From a checkpoint of a small transformer trained on Wikipedia.
Size: 15 layers, width 192, 6 heads of 32 (1 for keys and values), MLP 192 SwiGLU, 3.05M parameters.
Architecture: RMSNorm before each block, rotary positions, no biases in attention or MLP, tied embeddings, normalized queries and keys.
MLP neurons of a small language model. Each row is named by its layer, matrix (gate and up: input weights; down: output weights) and neuron, and shows model dimensions 64-159. Each number is 200 + 40 x the weight over its row's rms, rounded and kept within 0 to 999. A neuron's up and down rows have the sign that makes its largest values positive.
Before each neuron's rows, "fires on" lists the tokens most often at its 100 highest values on Wikipedia text that the model never trained on.

fires on: "a"
L12.gate163,228,173,198,192,155,133,254,274,209,180,293,200,174,295,191,188,187,152,187,237,232,259,161,198,213,247,206,204,146,217,222,173,208,208,219,125,172,192,227,238,289,209,254,274,187,230,168,231,183,203,222,168,235,273,253,195,173,114,238,183,240,208,182,186,179,192,145,174,114,192,215,224,218,259,166,187,211,198,240,239,182,142,235,230,185,175,173,169,109,177,212,193,204,298,178,262
L12.up163,174,171,240,200,196,161,176,242,189,224,238,255,258,206,180,146,147,152,183,163,210,221,189,235,214,153,244,173,129,193,257,144,185,156,189,208,186,135,252,268,195,209,250,253,245,213,231,171,243,229,207,257,245,185,213,238,194,215,221,257,168,251,254,190,216,183,191,196,248,202,214,214,273,243,234,236,308,202,188,116,156,158,205,176,182,207,241,207,146,230,205,222,171,128,169,199
L12.down163,242,221,274,167,168,227,189,178,247,241,154,211,174,280,171,191,123,183,170,181,257,225,243,228,160,136,195,210,219,244,236,235,201,209,187,148,196,256,272,241,205,278,182,173,161,195,92,225,214,183,169,207,254,218,213,238,181,183,228,158,185,215,167,200,238,226,187,153,129,248,173,249,202,171,174,183,267,217,223,259,237,153,245,72,176,133,239,195,189,203,205,280,187,157,181,155

fires on: " of", "e", "o", "t", "a", "i"
L8.gate39,115,189,198,176,182,195,226,192,195,236,150,245,148,192,237,281,121,133,224,258,237,168,185,124,209,160,213,220,194,241,173,245,190,179,205,138,196,262,231,214,153,164,196,231,170,236,270,166,195,223,180,216,146,219,139,277,166,156,141,176,214,202,172,156,257,181,219,129,263,126,124,231,179,167,241,266,118,203,272,147,199,251,151,233,211,237,290,152,175,142,175,228,153,169,234,198
L8.up39,210,212,249,242,151,190,121,216,235,207,239,194,204,228,218,213,163,203,189,191,192,189,314,126,140,149,187,256,103,183,234,180,164,217,187,194,198,121,283,210,264,196,224,262,170,186,206,149,242,141,240,176,184,240,275,187,184,147,184,167,306,207,252,171,173,174,171,173,199,229,193,158,244,267,173,192,177,238,220,117,124,172,195,191,185,252,193,164,219,128,242,137,193,141,230,218
L8.down39,159,164,250,222,183,162,204,264,181,276,162,196,224,239,299,197,201,263,224,160,230,152,136,203,143,147,159,248,236,173,239,155,187,180,178,230,227,295,162,191,269,126,188,207,263,208,155,201,177,242,108,186,213,203,174,169,258,175,143,276,177,158,155,196,245,191,150,182,262,183,181,251,184,208,211,196,203,190,179,214,229,107,140,226,246,161,260,196,238,183,217,237,166,210,131,217

fires on: "u", "ra", "am", "n"
L7.gate30,163,197,222,233,189,212,95,146,211,214,210,252,131,240,235,210,192,230,156,237,150,147,174,190,147,181,246,272,126,196,126,192,195,240,229,226,182,179,163,105,201,278,171,173,181,168,134,165,172,193,250,245,279,269,250,175,230,153,216,214,182,181,151,251,180,198,212,213,135,178,247,176,188,222,272,182,209,168,170,156,218,166,159,171,190,159,188,236,169,212,274,223,176,153,238,163
L7.up30,211,165,257,255,191,217,135,218,321,176,230,248,166,282,213,155,218,177,146,229,207,197,188,231,169,140,115,228,188,264,117,250,163,110,240,185,229,177,224,183,154,186,151,151,157,159,149,210,144,172,244,271,292,218,178,218,226,163,236,160,144,186,205,136,221,149,178,236,164,156,256,222,196,247,229,200,97,228,228,114,230,224,223,201,230,186,214,176,200,192,160,218,92,182,170,141
L7.down30,203,244,185,190,248,221,238,176,154,151,144,229,237,214,177,155,121,265,201,194,157,232,280,248,205,170,203,109,282,189,165,285,231,212,172,135,239,140,177,201,220,179,169,234,152,198,255,178,253,179,226,118,188,125,192,190,153,193,142,210,194,123,217,185,197,169,245,192,162,210,172,162,181,202,185,188,255,211,152,220,227,182,159,203,173,168,264,213,171,135,177,158,121,247,201,140

fires on: "\n", "=", "==", "==="
L11.gate17,211,234,284,268,139,229,229,231,287,235,177,195,229,164,181,152,239,162,212,181,168,244,243,190,184,130,233,241,247,148,176,180,221,227,200,253,123,232,211,161,228,124,243,232,215,203,187,200,283,279,208,222,243,187,131,248,226,175,243,176,172,159,275,176,180,142,209,210,171,225,200,201,235,236,203,121,173,296,206,204,223,180,218,238,188,188,165,262,202,209,171,89,273,225,132,184
L11.up17,170,200,207,168,269,184,123,236,94,175,207,211,212,220,189,193,248,203,212,153,236,213,203,230,146,203,204,222,154,250,199,187,197,170,182,228,182,235,174,210,158,240,263,242,182,258,306,194,225,203,214,191,130,218,151,155,236,154,210,166,181,217,182,298,217,191,210,186,183,257,220,188,193,175,244,170,211,239,214,176,175,219,163,121,228,239,195,225,247,140,246,201,225,211,198,238
L11.down17,180,135,224,154,249,123,177,217,181,182,156,197,206,216,236,167,161,167,210,203,199,216,172,214,155,232,185,191,211,131,201,161,173,226,153,138,250,255,226,263,181,201,224,172,185,215,200,225,256,122,202,162,229,215,219,186,174,141,214,93,278,231,199,233,248,156,247,278,260,267,317,192,276,192,202,203,235,194,266,251,229,236,150,256,230,199,174,222,184,192,204,237,233,230,232,257

fires on: "en", "ec", "r", "an"
L3.gate159,193,267,191,216,126,222,195,244,259,154,253,166,178,235,265,139,175,270,246,317,171,233,198,261,176,170,163,218,225,200,182,191,210,239,196,160,220,163,152,171,179,219,273,224,202,240,198,195,240,197,143,248,109,218,207,132,139,285,195,187,130,223,175,176,202,192,118,125,280,224,165,175,192,235,176,157,210,218,251,170,247,188,195,165,214,160,227,197,185,146,221,188,239,178,224,141
L3.up159,195,218,172,196,241,146,268,194,213,197,166,166,182,139,185,176,216,134,159,178,308,185,139,279,196,219,261,275,180,159,246,242,183,231,207,247,184,166,219,158,233,226,233,164,205,194,179,159,280,151,229,146,207,152,199,174,220,150,160,265,117,257,207,256,213,162,231,213,223,204,270,128,272,204,234,158,260,192,151,262,179,170,176,172,199,230,242,223,194,210,141,164,228,237,209,250
L3.down159,171,188,265,262,197,154,205,86,260,259,208,173,245,180,277,133,112,221,220,186,169,156,128,178,192,227,217,133,249,164,227,238,155,219,174,210,207,217,193,212,182,185,171,189,223,290,99,224,163,222,228,258,316,185,201,295,165,149,167,260,182,196,225,285,195,207,190,230,211,227,162,196,208,184,145,177,147,265,215,246,228,187,179,171,213,212,211,226,235,245,303,145,131,213,253,149

fires on: "ar", "c", ":"
L12.gate67,143,142,222,152,141,193,271,141,162,189,171,164,217,210,211,217,139,202,213,211,177,165,241,247,197,184,165,229,176,201,239,165,193,138,203,214,207,191,228,278,165,176,179,233,164,257,188,221,148,205,205,178,209,149,241,202,160,172,223,238,224,213,189,173,142,220,205,226,180,240,170,200,246,207,181,225,200,244,187,178,208,274,226,175,213,167,119,252,204,258,269,190,220,177,228,230
L12.up67,221,231,216,201,283,212,174,176,214,200,164,155,221,205,224,188,229,183,226,249,233,176,204,242,145,151,247,176,207,190,120,184,161,144,251,202,224,243,207,123,164,199,128,198,212,210,181,212,265,172,176,267,221,261,233,176,225,204,264,241,196,168,111,140,195,219,290,165,148,135,189,202,228,141,190,222,164,173,204,233,273,150,235,231,221,171,235,213,228,156,192,179,187,189,237,219
L12.down67,194,181,197,222,244,216,105,254,278,153,172,190,206,199,148,208,255,113,175,253,119,177,214,223,218,214,196,113,228,239,184,185,199,211,177,200,192,171,266,234,221,275,202,108,257,185,244,253,173,188,206,219,218,223,171,174,174,200,193,265,212,273,180,147,172,173,154,162,216,263,168,163,180,197,207,193,162,228,187,192,208,249,245,219,221,224,208,203,228,192,195,231,221,244,182,245

fires on: " re", " St", "om", "re", "ub", "m"
L12.gate50,199,148,267,266,237,207,240,199,173,209,226,187,141,191,181,217,227,216,212,143,199,292,183,234,140,224,193,242,263,152,141,188,252,162,155,210,199,202,191,232,191,227,208,198,235,270,119,252,243,201,167,167,197,170,155,102,196,249,267,211,147,141,206,169,199,192,132,190,197,211,241,238,213,196,164,254,213,230,168,218,188,258,216,248,154,171,182,226,116,180,157,224,243,168,163,190
L12.up50,125,167,185,248,213,202,129,179,263,261,202,164,269,189,164,196,217,205,207,182,223,157,214,184,205,198,184,209,198,276,274,237,190,204,188,177,233,188,189,58,245,156,220,161,166,270,170,218,122,187,215,204,164,233,151,196,220,173,231,187,165,215,218,198,206,163,234,212,219,224,256,245,121,288,153,180,193,236,200,206,292,173,184,207,230,179,179,257,232,227,204,269,152,231,166,205
L12.down50,260,232,255,157,235,216,175,209,196,151,277,212,193,215,155,245,178,154,204,213,195,150,200,245,196,208,152,59,132,199,170,176,237,163,166,260,159,121,117,200,166,191,140,226,201,92,239,173,214,212,222,278,211,183,222,177,166,189,171,264,181,222,209,168,254,178,204,165,197,157,207,164,181,143,179,136,256,146,174,118,235,133,188,239,168,183,226,152,222,209,175,170,200,168,195,199

fires on: " "
L6.gate26,208,144,144,156,277,130,230,203,201,224,217,272,160,165,198,224,132,156,206,133,233,262,183,260,181,222,168,194,132,157,168,202,282,258,133,242,191,163,235,241,167,235,225,190,199,205,206,139,172,203,150,209,292,149,181,213,216,184,239,175,180,281,124,199,155,209,212,220,201,177,174,247,223,184,203,154,202,181,131,184,232,233,176,253,218,204,200,159,173,149,253,247,219,211,236,167
L6.up26,212,168,240,188,182,169,144,138,233,169,221,141,161,260,222,191,228,228,214,198,232,133,230,231,249,280,179,154,114,236,163,193,175,94,282,139,203,214,200,198,213,221,205,176,182,207,207,197,184,250,216,221,169,233,232,222,198,262,185,191,257,143,175,216,128,174,227,228,188,246,206,212,175,188,151,169,147,250,268,249,199,210,274,200,167,162,199,176,222,241,147,192,176,224,130,154
L6.down26,289,262,195,200,205,188,129,182,268,169,249,132,187,173,141,158,220,244,206,191,234,183,256,168,220,237,226,220,115,224,238,170,219,224,207,162,206,190,231,243,232,158,222,174,279,160,193,222,183,178,235,215,193,231,231,257,223,237,224,164,157,138,192,83,159,227,212,246,226,209,194,174,262,235,172,272,242,224,159,173,215,189,230,203,180,178,205,173,179,237,218,252,272,252,221,91

fires on: "y", "ce", "a", "us", "il", "re"
L7.gate52,262,178,166,252,282,221,288,139,228,152,166,138,208,194,259,257,134,135,218,187,183,183,242,182,196,250,222,138,173,214,223,245,222,251,159,220,249,238,184,196,199,212,180,194,170,231,176,180,211,143,202,227,280,178,180,119,141,180,174,179,224,188,183,213,220,232,261,187,204,262,276,240,220,279,170,209,259,274,252,282,187,204,186,227,241,222,187,267,199,221,196,260,181,197,186,270
L7.up52,228,203,137,206,194,281,135,183,234,181,195,172,266,240,192,201,232,204,166,173,220,206,256,191,169,246,159,213,173,265,213,201,209,246,212,152,181,221,119,192,231,196,162,261,221,173,207,175,254,205,225,161,165,220,270,161,292,185,214,202,276,261,188,168,222,190,174,193,207,204,219,244,186,134,153,218,187,214,132,271,149,191,219,216,254,217,224,194,216,242,87,129,147,168,207,96
L7.down52,199,255,225,140,172,234,192,230,224,205,240,224,182,154,212,96,270,180,204,200,201,199,118,207,222,167,201,172,262,190,173,222,186,190,227,218,188,200,247,155,152,203,281,194,162,240,217,182,221,224,235,205,197,173,196,172,235,213,219,193,169,228,251,211,147,188,163,176,231,205,244,157,248,255,172,208,166,181,162,135,167,259,207,187,259,217,196,167,201,212,174,278,234,180,193,277

fires on: " "
L12.gate95,238,231,170,161,166,198,136,161,224,187,171,155,186,250,152,175,235,190,260,176,239,244,217,266,217,175,240,181,188,133,153,200,205,209,155,266,185,160,223,227,259,188,158,260,264,167,208,127,177,185,227,214,263,208,151,259,159,201,255,163,288,175,250,237,194,201,209,274,274,202,208,157,162,163,157,320,247,202,146,188,261,220,199,246,185,180,181,192,203,154,200,122,262,208,229,155
L12.up95,201,161,160,156,184,125,203,278,188,236,182,162,177,236,250,254,184,238,184,243,257,192,246,208,227,247,191,183,190,186,159,163,266,209,131,213,284,158,226,258,206,218,158,122,119,148,175,142,179,244,133,163,208,129,195,234,236,216,212,201,180,185,139,167,182,271,159,197,131,200,117,247,181,186,160,206,246,186,177,262,229,173,196,247,201,151,156,222,162,181,217,224,179,275,184,196
L12.down95,209,228,155,160,245,207,150,257,229,162,222,116,188,191,124,190,186,208,197,227,198,255,286,218,176,209,217,159,135,173,227,184,241,189,198,188,227,183,191,162,254,145,155,192,232,204,144,148,220,238,184,219,222,203,236,273,229,203,166,183,173,198,187,170,223,243,168,203,235,263,132,186,226,196,146,241,282,203,238,269,265,191,256,222,173,222,184,222,173,155,215,161,191,237,234,12

fires on: "mer", " at", "ust", " v", "qu"
L11.gate146,207,205,196,214,281,187,151,121,235,160,212,236,182,151,161,152,236,199,184,290,277,169,217,181,270,218,229,140,194,196,247,204,272,237,167,229,206,148,215,253,214,162,177,191,136,187,128,163,168,278,244,211,175,241,183,241,224,182,240,235,135,213,183,191,142,151,203,253,214,158,217,175,163,226,156,218,174,188,229,159,121,149,163,172,170,239,134,188,173,230,183,128,268,245,166,251
L11.up146,206,218,196,193,179,150,181,229,223,167,166,134,175,165,250,174,177,217,229,215,203,244,181,216,149,193,201,220,153,188,215,274,113,174,221,222,224,224,192,252,205,240,179,252,207,232,210,157,166,220,167,170,193,218,201,237,234,156,169,81,205,154,183,187,248,237,181,145,246,168,277,139,170,152,150,183,177,127,209,150,162,276,238,192,167,144,228,243,157,196,186,272,206,225,106,214
L11.down146,220,186,165,241,216,140,140,180,244,177,227,249,176,242,206,104,146,213,186,229,191,155,197,138,221,197,268,230,156,153,281,231,227,225,258,235,154,164,149,218,278,166,201,178,127,229,253,164,227,123,167,203,226,207,187,272,181,211,224,88,164,151,274,209,153,173,266,214,190,253,200,246,197,197,173,277,149,142,197,211,184,227,195,143,129,225,220,225,172,253,224,177,222,238,211,164

fires on: "ar", "ary"
L2.gate106,307,175,206,237,150,232,261,221,173,197,160,202,208,228,149,229,248,192,209,199,221,248,209,171,146,213,237,218,234,244,260,146,197,237,157,271,244,208,249,143,215,225,130,193,227,254,214,242,207,168,212,164,215,167,191,239,234,202,142,169,236,208,192,121,155,262,253,204,194,195,175,203,184,245,297,169,180,200,192,252,209,206,200,131,219,152,132,262,109,242,226,208,210,211,221,170
L2.up106,255,278,196,184,208,135,217,165,193,173,175,115,197,215,202,200,245,116,172,231,244,190,209,197,166,186,112,181,222,261,210,204,172,286,248,230,237,134,201,183,202,177,142,247,226,211,222,164,174,191,171,211,305,189,229,173,219,194,220,191,207,258,175,181,229,124,184,241,228,191,211,232,157,213,107,185,200,213,209,230,207,156,211,209,221,209,133,217,256,220,237,215,201,242,146,265
L2.down106,144,242,206,153,286,159,187,246,236,150,218,189,225,200,178,297,154,153,293,214,155,208,98,190,205,277,190,210,144,255,197,181,195,171,178,210,215,159,166,198,253,271,210,206,272,235,169,236,94,152,228,153,209,137,244,213,163,191,226,236,254,252,227,230,208,239,260,223,134,189,182,188,186,251,209,207,188,204,215,200,181,119,217,192,130,203,190,188,158,217,210,163,183,286,179,253

fires on: "=", "an", "z"
L3.gate78,221,220,203,167,199,216,183,183,225,174,165,206,232,205,265,170,190,223,229,233,252,157,173,143,217,185,126,211,192,265,238,183,153,189,166,122,203,204,203,215,138,208,204,214,203,225,208,147,219,258,93,188,225,147,245,160,183,206,201,154,168,220,204,214,170,188,177,183,249,141,78,201,244,212,152,183,152,194,167,157,243,233,175,204,197,313,248,260,205,143,177,209,207,211,282,117
L3.up78,171,145,163,163,335,262,245,207,228,173,202,205,118,110,210,219,260,284,173,149,120,205,157,231,160,258,264,165,199,155,227,101,222,166,247,176,174,135,221,202,227,205,165,197,146,229,163,195,225,168,251,182,213,216,200,123,171,152,239,160,243,200,184,201,175,257,256,215,155,185,151,195,240,156,181,261,296,180,251,213,138,173,227,232,228,261,143,250,240,181,157,215,227,218,283,220
L3.down78,220,275,150,170,225,217,267,234,306,224,141,234,177,198,200,180,212,244,190,225,236,191,208,151,202,183,163,164,221,200,207,210,225,219,180,160,202,204,211,273,259,202,290,119,156,145,236,217,181,234,186,256,219,154,240,251,179,259,197,159,237,166,222,236,239,127,189,198,190,168,176,287,212,230,229,272,181,196,183,144,196,188,255,145,239,233,240,187,150,227,218,166,173,184,278,190

fires on: "un", "ul", "y", "e", "u"
L7.gate116,152,179,227,246,104,200,247,199,156,169,202,251,186,288,259,227,232,251,207,209,195,184,120,210,238,132,183,190,200,210,221,205,181,207,150,241,206,172,226,205,191,129,195,149,162,164,245,220,177,208,106,176,180,270,235,183,218,149,246,189,175,245,113,193,158,138,173,159,196,172,163,219,163,206,210,181,274,186,226,224,200,203,178,140,193,223,215,164,208,170,216,210,237,219,215,226
L7.up116,265,207,265,254,190,206,266,235,129,189,179,191,191,202,230,160,170,195,238,188,239,107,198,264,184,157,250,208,275,186,138,268,193,199,180,231,204,260,248,144,194,241,192,91,238,166,171,198,225,213,183,184,267,227,242,207,194,251,197,213,201,239,184,233,208,221,160,184,248,216,191,145,143,245,199,183,243,134,212,157,219,196,165,155,168,248,151,213,183,184,137,133,200,145,235,253
L7.down116,227,204,169,248,238,150,233,249,193,161,191,247,138,191,196,225,96,254,212,232,274,222,191,280,218,189,199,251,186,216,180,251,227,187,200,44,271,196,197,276,241,200,187,136,228,152,228,236,196,152,155,175,225,180,181,182,177,182,219,185,313,205,186,184,156,252,149,202,173,159,187,164,165,200,277,244,245,214,202,124,199,181,189,226,211,179,136,198,142,182,126,170,231,172,146,153

fires on: "os", "z", "ur", "el", "es"
L4.gate17,198,172,188,146,201,194,142,203,239,190,287,254,204,219,255,125,235,198,151,236,113,207,205,218,266,227,242,265,221,218,206,276,187,186,233,161,216,243,215,160,212,225,181,176,209,205,106,209,191,192,228,201,143,264,203,274,196,188,188,175,205,262,237,270,170,230,247,173,136,181,197,136,254,162,254,230,162,256,197,110,144,232,189,224,183,195,216,216,91,176,228,189,236,271,208,112
L4.up17,208,205,268,189,188,194,227,232,173,174,287,277,179,208,215,211,167,175,185,202,185,140,257,245,153,181,253,232,272,208,161,119,244,190,207,164,164,92,185,200,281,194,257,69,162,230,164,197,219,238,192,240,220,175,141,219,169,208,208,243,153,144,169,146,214,235,195,167,120,201,262,178,268,154,210,161,160,208,229,176,205,228,178,236,171,262,225,215,241,186,226,215,265,218,183,287
L4.down17,235,225,175,214,199,192,227,213,239,235,214,221,130,206,131,241,170,229,169,107,259,198,206,227,156,137,184,190,181,178,200,186,139,256,184,207,263,184,212,251,234,137,169,226,223,142,242,211,213,130,190,206,285,169,237,274,167,190,261,187,269,237,251,241,256,220,200,159,240,144,244,206,202,118,178,276,145,268,156,241,187,89,146,127,250,228,256,263,229,210,140,222,157,203,198,162

fires on: "on", "ong", "ies", "ort", "ar", "a"
L3.gate56,193,137,201,151,211,212,229,158,180,179,148,217,239,251,164,181,289,177,216,265,180,223,239,233,219,178,213,188,218,186,218,105,188,276,197,210,174,197,205,222,172,233,216,195,153,214,155,218,150,271,180,162,188,162,187,306,274,206,306,195,212,220,215,181,185,209,213,150,185,242,164,212,223,249,177,102,273,188,248,160,234,197,173,140,193,205,224,227,208,193,205,183,228,182,221,173
L3.up56,244,180,176,173,125,197,225,148,175,164,211,169,218,244,152,177,186,163,243,177,133,183,146,221,160,224,174,237,171,183,189,173,271,203,127,176,224,207,205,139,235,235,221,244,214,229,196,147,252,174,153,204,212,156,195,253,273,214,232,231,175,199,152,176,192,181,235,283,217,200,177,190,164,173,167,154,194,183,207,214,199,227,111,183,171,189,167,202,216,243,288,239,252,214,227,185
L3.down56,75,233,164,148,251,171,186,179,270,251,247,142,283,163,231,243,91,214,257,259,155,175,319,223,179,178,162,205,188,203,255,197,256,164,199,147,191,214,208,168,244,203,277,163,192,215,231,214,223,222,256,148,138,195,117,171,178,182,220,209,218,239,201,245,215,206,220,186,259,158,187,187,245,232,195,185,103,237,172,195,205,239,218,240,96,201,206,273,202,232,218,268,168,214,204,207

fires on: " "
L11.gate133,208,203,185,244,208,187,163,260,190,211,298,234,156,164,159,179,264,199,203,233,201,184,234,197,186,194,172,202,147,217,161,193,260,214,198,307,231,183,246,240,169,168,157,159,223,199,196,135,206,196,166,170,192,140,180,272,230,168,132,225,290,230,183,171,193,239,107,183,227,265,227,262,211,195,241,183,221,209,225,197,239,201,128,241,280,235,254,189,180,89,211,155,176,217,222,147
L11.up133,235,223,155,236,223,165,234,228,234,158,229,165,160,96,301,217,205,189,215,230,244,238,247,224,162,271,260,200,210,124,216,235,192,135,181,217,170,159,216,204,261,303,149,161,219,167,161,209,140,207,196,190,232,263,247,225,246,219,176,161,239,155,181,147,213,257,183,192,197,143,204,222,259,208,183,215,177,159,199,234,189,237,204,225,191,241,145,211,149,130,173,210,210,170,171,190
L11.down133,249,193,168,177,153,202,240,262,239,162,235,170,173,205,231,189,203,277,232,206,185,244,278,157,193,198,237,169,178,247,250,168,250,138,175,208,251,190,251,250,235,222,152,199,150,205,176,152,196,173,199,148,237,256,240,196,257,236,224,170,254,137,141,127,148,194,176,174,187,240,265,230,177,213,148,264,293,283,222,200,180,187,221,237,225,225,227,189,199,222,245,164,232,195,225,67

fires on: "ra", "le", " a", "ed", "re", "se"
L12.gate190,188,221,198,194,213,255,151,228,194,228,236,276,210,191,208,203,205,219,254,195,179,249,206,237,227,228,197,213,223,203,257,245,197,218,159,181,166,231,175,192,186,171,204,235,232,184,227,236,160,249,193,160,206,195,216,197,104,195,274,140,258,178,208,110,123,240,209,152,263,166,126,193,286,264,227,191,218,294,238,173,235,192,231,115,182,244,234,245,229,193,105,179,212,202,276,203
L12.up190,296,219,219,230,181,205,245,172,189,197,163,231,140,167,180,130,208,242,222,203,164,202,261,234,168,227,242,187,271,243,266,105,244,218,253,208,221,146,215,158,177,153,212,152,174,259,146,159,200,246,240,250,224,212,280,172,162,207,182,188,223,187,231,207,261,217,258,201,175,189,190,200,136,231,238,224,171,238,325,207,177,172,231,166,140,243,138,162,201,165,189,144,152,151,187,175
L12.down190,223,125,187,137,148,91,210,246,159,115,189,217,159,177,231,177,173,203,144,257,180,187,128,247,179,167,208,207,195,187,252,116,179,209,201,220,226,176,232,233,213,236,227,234,159,220,175,207,194,170,221,178,203,265,241,193,209,261,227,211,208,193,206,217,210,178,137,203,174,216,222,173,151,210,215,217,240,172,167,251,198,174,167,228,252,143,191,222,188,228,133,158,190,199,143,245

fires on: "a", "ra"
L7.gate186,142,198,181,187,144,246,120,235,192,269,291,230,211,224,200,197,166,226,167,212,197,138,179,253,171,142,208,252,171,207,248,171,154,163,180,198,204,214,264,207,174,193,124,202,230,172,216,244,159,224,210,157,165,177,181,196,212,191,261,178,206,241,196,169,289,214,214,131,238,284,149,248,193,285,187,229,197,164,280,173,240,204,157,127,263,220,272,196,251,201,210,230,175,243,232,240
L7.up186,190,192,225,237,185,210,201,214,133,177,260,244,199,289,255,250,147,155,164,186,255,286,247,278,134,168,193,155,158,221,181,127,170,153,243,188,185,190,273,184,161,130,171,196,141,164,237,211,165,148,164,170,196,245,245,226,133,154,263,193,151,229,188,191,200,209,230,268,159,235,209,224,218,244,260,264,147,210,221,139,196,217,188,256,180,178,173,190,232,191,247,218,252,214,213,169
L7.down186,248,142,277,222,188,192,184,193,208,136,183,215,190,229,188,180,175,210,162,233,269,237,184,164,190,118,197,332,192,234,172,234,192,246,165,157,184,177,208,279,209,180,166,251,140,193,154,220,208,193,219,250,237,184,247,163,205,194,178,176,292,118,222,209,261,195,220,168,135,176,203,230,209,234,212,218,203,219,152,193,194,141,255,136,221,200,257,223,191,205,168,164,163,165,137,120

fires on: " the", "n", " 20", "an", " of", ":"
L11.gate157,194,203,162,248,201,238,270,238,199,254,215,209,262,210,233,119,118,210,212,241,203,179,188,137,223,156,186,202,199,185,191,233,176,185,212,214,249,189,216,179,290,154,237,180,173,189,268,301,272,216,141,236,149,155,226,255,222,146,248,207,161,201,188,175,195,211,185,285,254,246,194,172,196,244,203,222,162,193,166,147,188,210,205,212,165,246,138,223,205,211,176,180,209,251,189,241
L11.up157,204,234,244,204,175,250,213,203,159,200,255,236,188,202,262,187,232,170,209,232,149,108,217,282,116,209,236,147,165,213,214,229,246,216,173,169,223,149,192,227,236,136,233,224,173,191,155,290,225,207,185,189,183,139,207,212,233,214,189,226,233,190,76,180,173,236,153,250,237,208,222,196,223,199,206,180,254,189,180,199,184,135,233,185,212,234,202,261,262,244,169,173,264,198,238,249
L11.down157,216,230,121,217,250,107,194,223,204,165,159,186,178,181,156,87,159,223,202,191,240,123,234,181,169,188,239,228,275,185,281,239,281,228,296,255,123,157,184,199,203,163,238,225,179,188,284,236,226,203,185,251,253,269,261,175,182,190,166,216,196,155,202,271,179,157,101,153,264,202,223,177,191,255,177,218,235,274,228,158,136,220,146,217,131,243,190,187,219,180,166,140,230,174,181,197

fires on: "t", "it", "at", "ist", "n", "v"
L4.gate88,165,162,185,259,191,205,257,242,185,245,233,247,121,247,216,308,189,169,195,175,131,214,204,255,172,172,236,107,209,229,181,167,213,182,189,304,176,247,176,219,168,187,230,248,200,197,151,159,183,184,240,169,197,201,261,268,197,193,206,305,157,242,257,160,216,238,183,223,200,185,253,207,187,250,180,164,230,218,226,158,146,197,144,193,152,176,163,266,147,151,188,254,213,153,214,126
L4.up88,167,162,232,174,244,214,216,234,220,177,204,176,231,250,251,164,216,189,242,195,219,117,178,203,263,193,145,250,189,197,223,138,216,144,150,228,156,208,140,116,231,152,194,221,194,233,187,139,219,248,175,168,188,288,201,234,164,195,196,192,141,254,199,129,146,172,238,191,258,212,214,173,210,257,212,165,172,229,222,201,148,262,214,199,176,221,284,272,114,209,171,174,176,209,254,188
L4.down88,207,232,243,233,291,272,205,215,224,220,217,178,192,243,233,165,176,134,112,253,201,242,203,224,251,173,258,215,244,186,213,221,116,162,268,190,233,164,221,153,235,107,171,130,211,206,158,213,164,207,171,180,208,232,237,217,138,223,124,279,180,148,200,190,235,205,195,142,137,212,248,163,223,209,178,202,261,229,264,290,239,214,193,221,218,224,211,220,181,147,213,170,199,163,220,190

fires on: " "
L12.gate53,255,203,169,149,134,224,163,166,226,192,233,173,158,215,131,202,165,210,183,157,187,194,229,167,132,197,173,221,170,199,150,227,203,189,177,242,260,149,230,174,237,155,153,237,249,184,206,111,217,155,239,207,252,193,171,187,261,171,228,136,140,175,129,182,177,179,168,211,135,269,211,199,191,189,181,261,222,239,198,220,207,184,219,227,167,128,207,232,190,119,180,207,187,245,127,194
L12.up53,212,186,151,159,156,226,196,188,168,229,223,106,223,226,184,144,130,181,160,197,230,173,259,238,155,174,178,216,200,220,191,208,199,205,134,210,290,192,226,206,152,238,206,172,232,227,140,136,228,188,127,159,220,177,211,244,138,297,194,150,192,267,163,178,240,262,194,252,185,189,143,208,207,279,137,234,213,251,197,218,199,213,160,170,192,136,240,246,162,169,224,194,300,216,198,182
L12.down53,228,207,176,177,246,217,269,229,227,238,227,194,221,243,166,181,222,97,258,213,231,175,149,158,218,233,174,186,206,168,246,126,257,167,335,201,234,163,173,246,215,315,231,293,160,216,159,126,216,183,216,229,188,214,292,191,234,178,258,124,239,209,226,161,145,224,203,212,135,164,121,237,188,192,143,221,267,239,240,187,175,153,151,146,196,209,176,160,229,244,173,248,254,205,218,124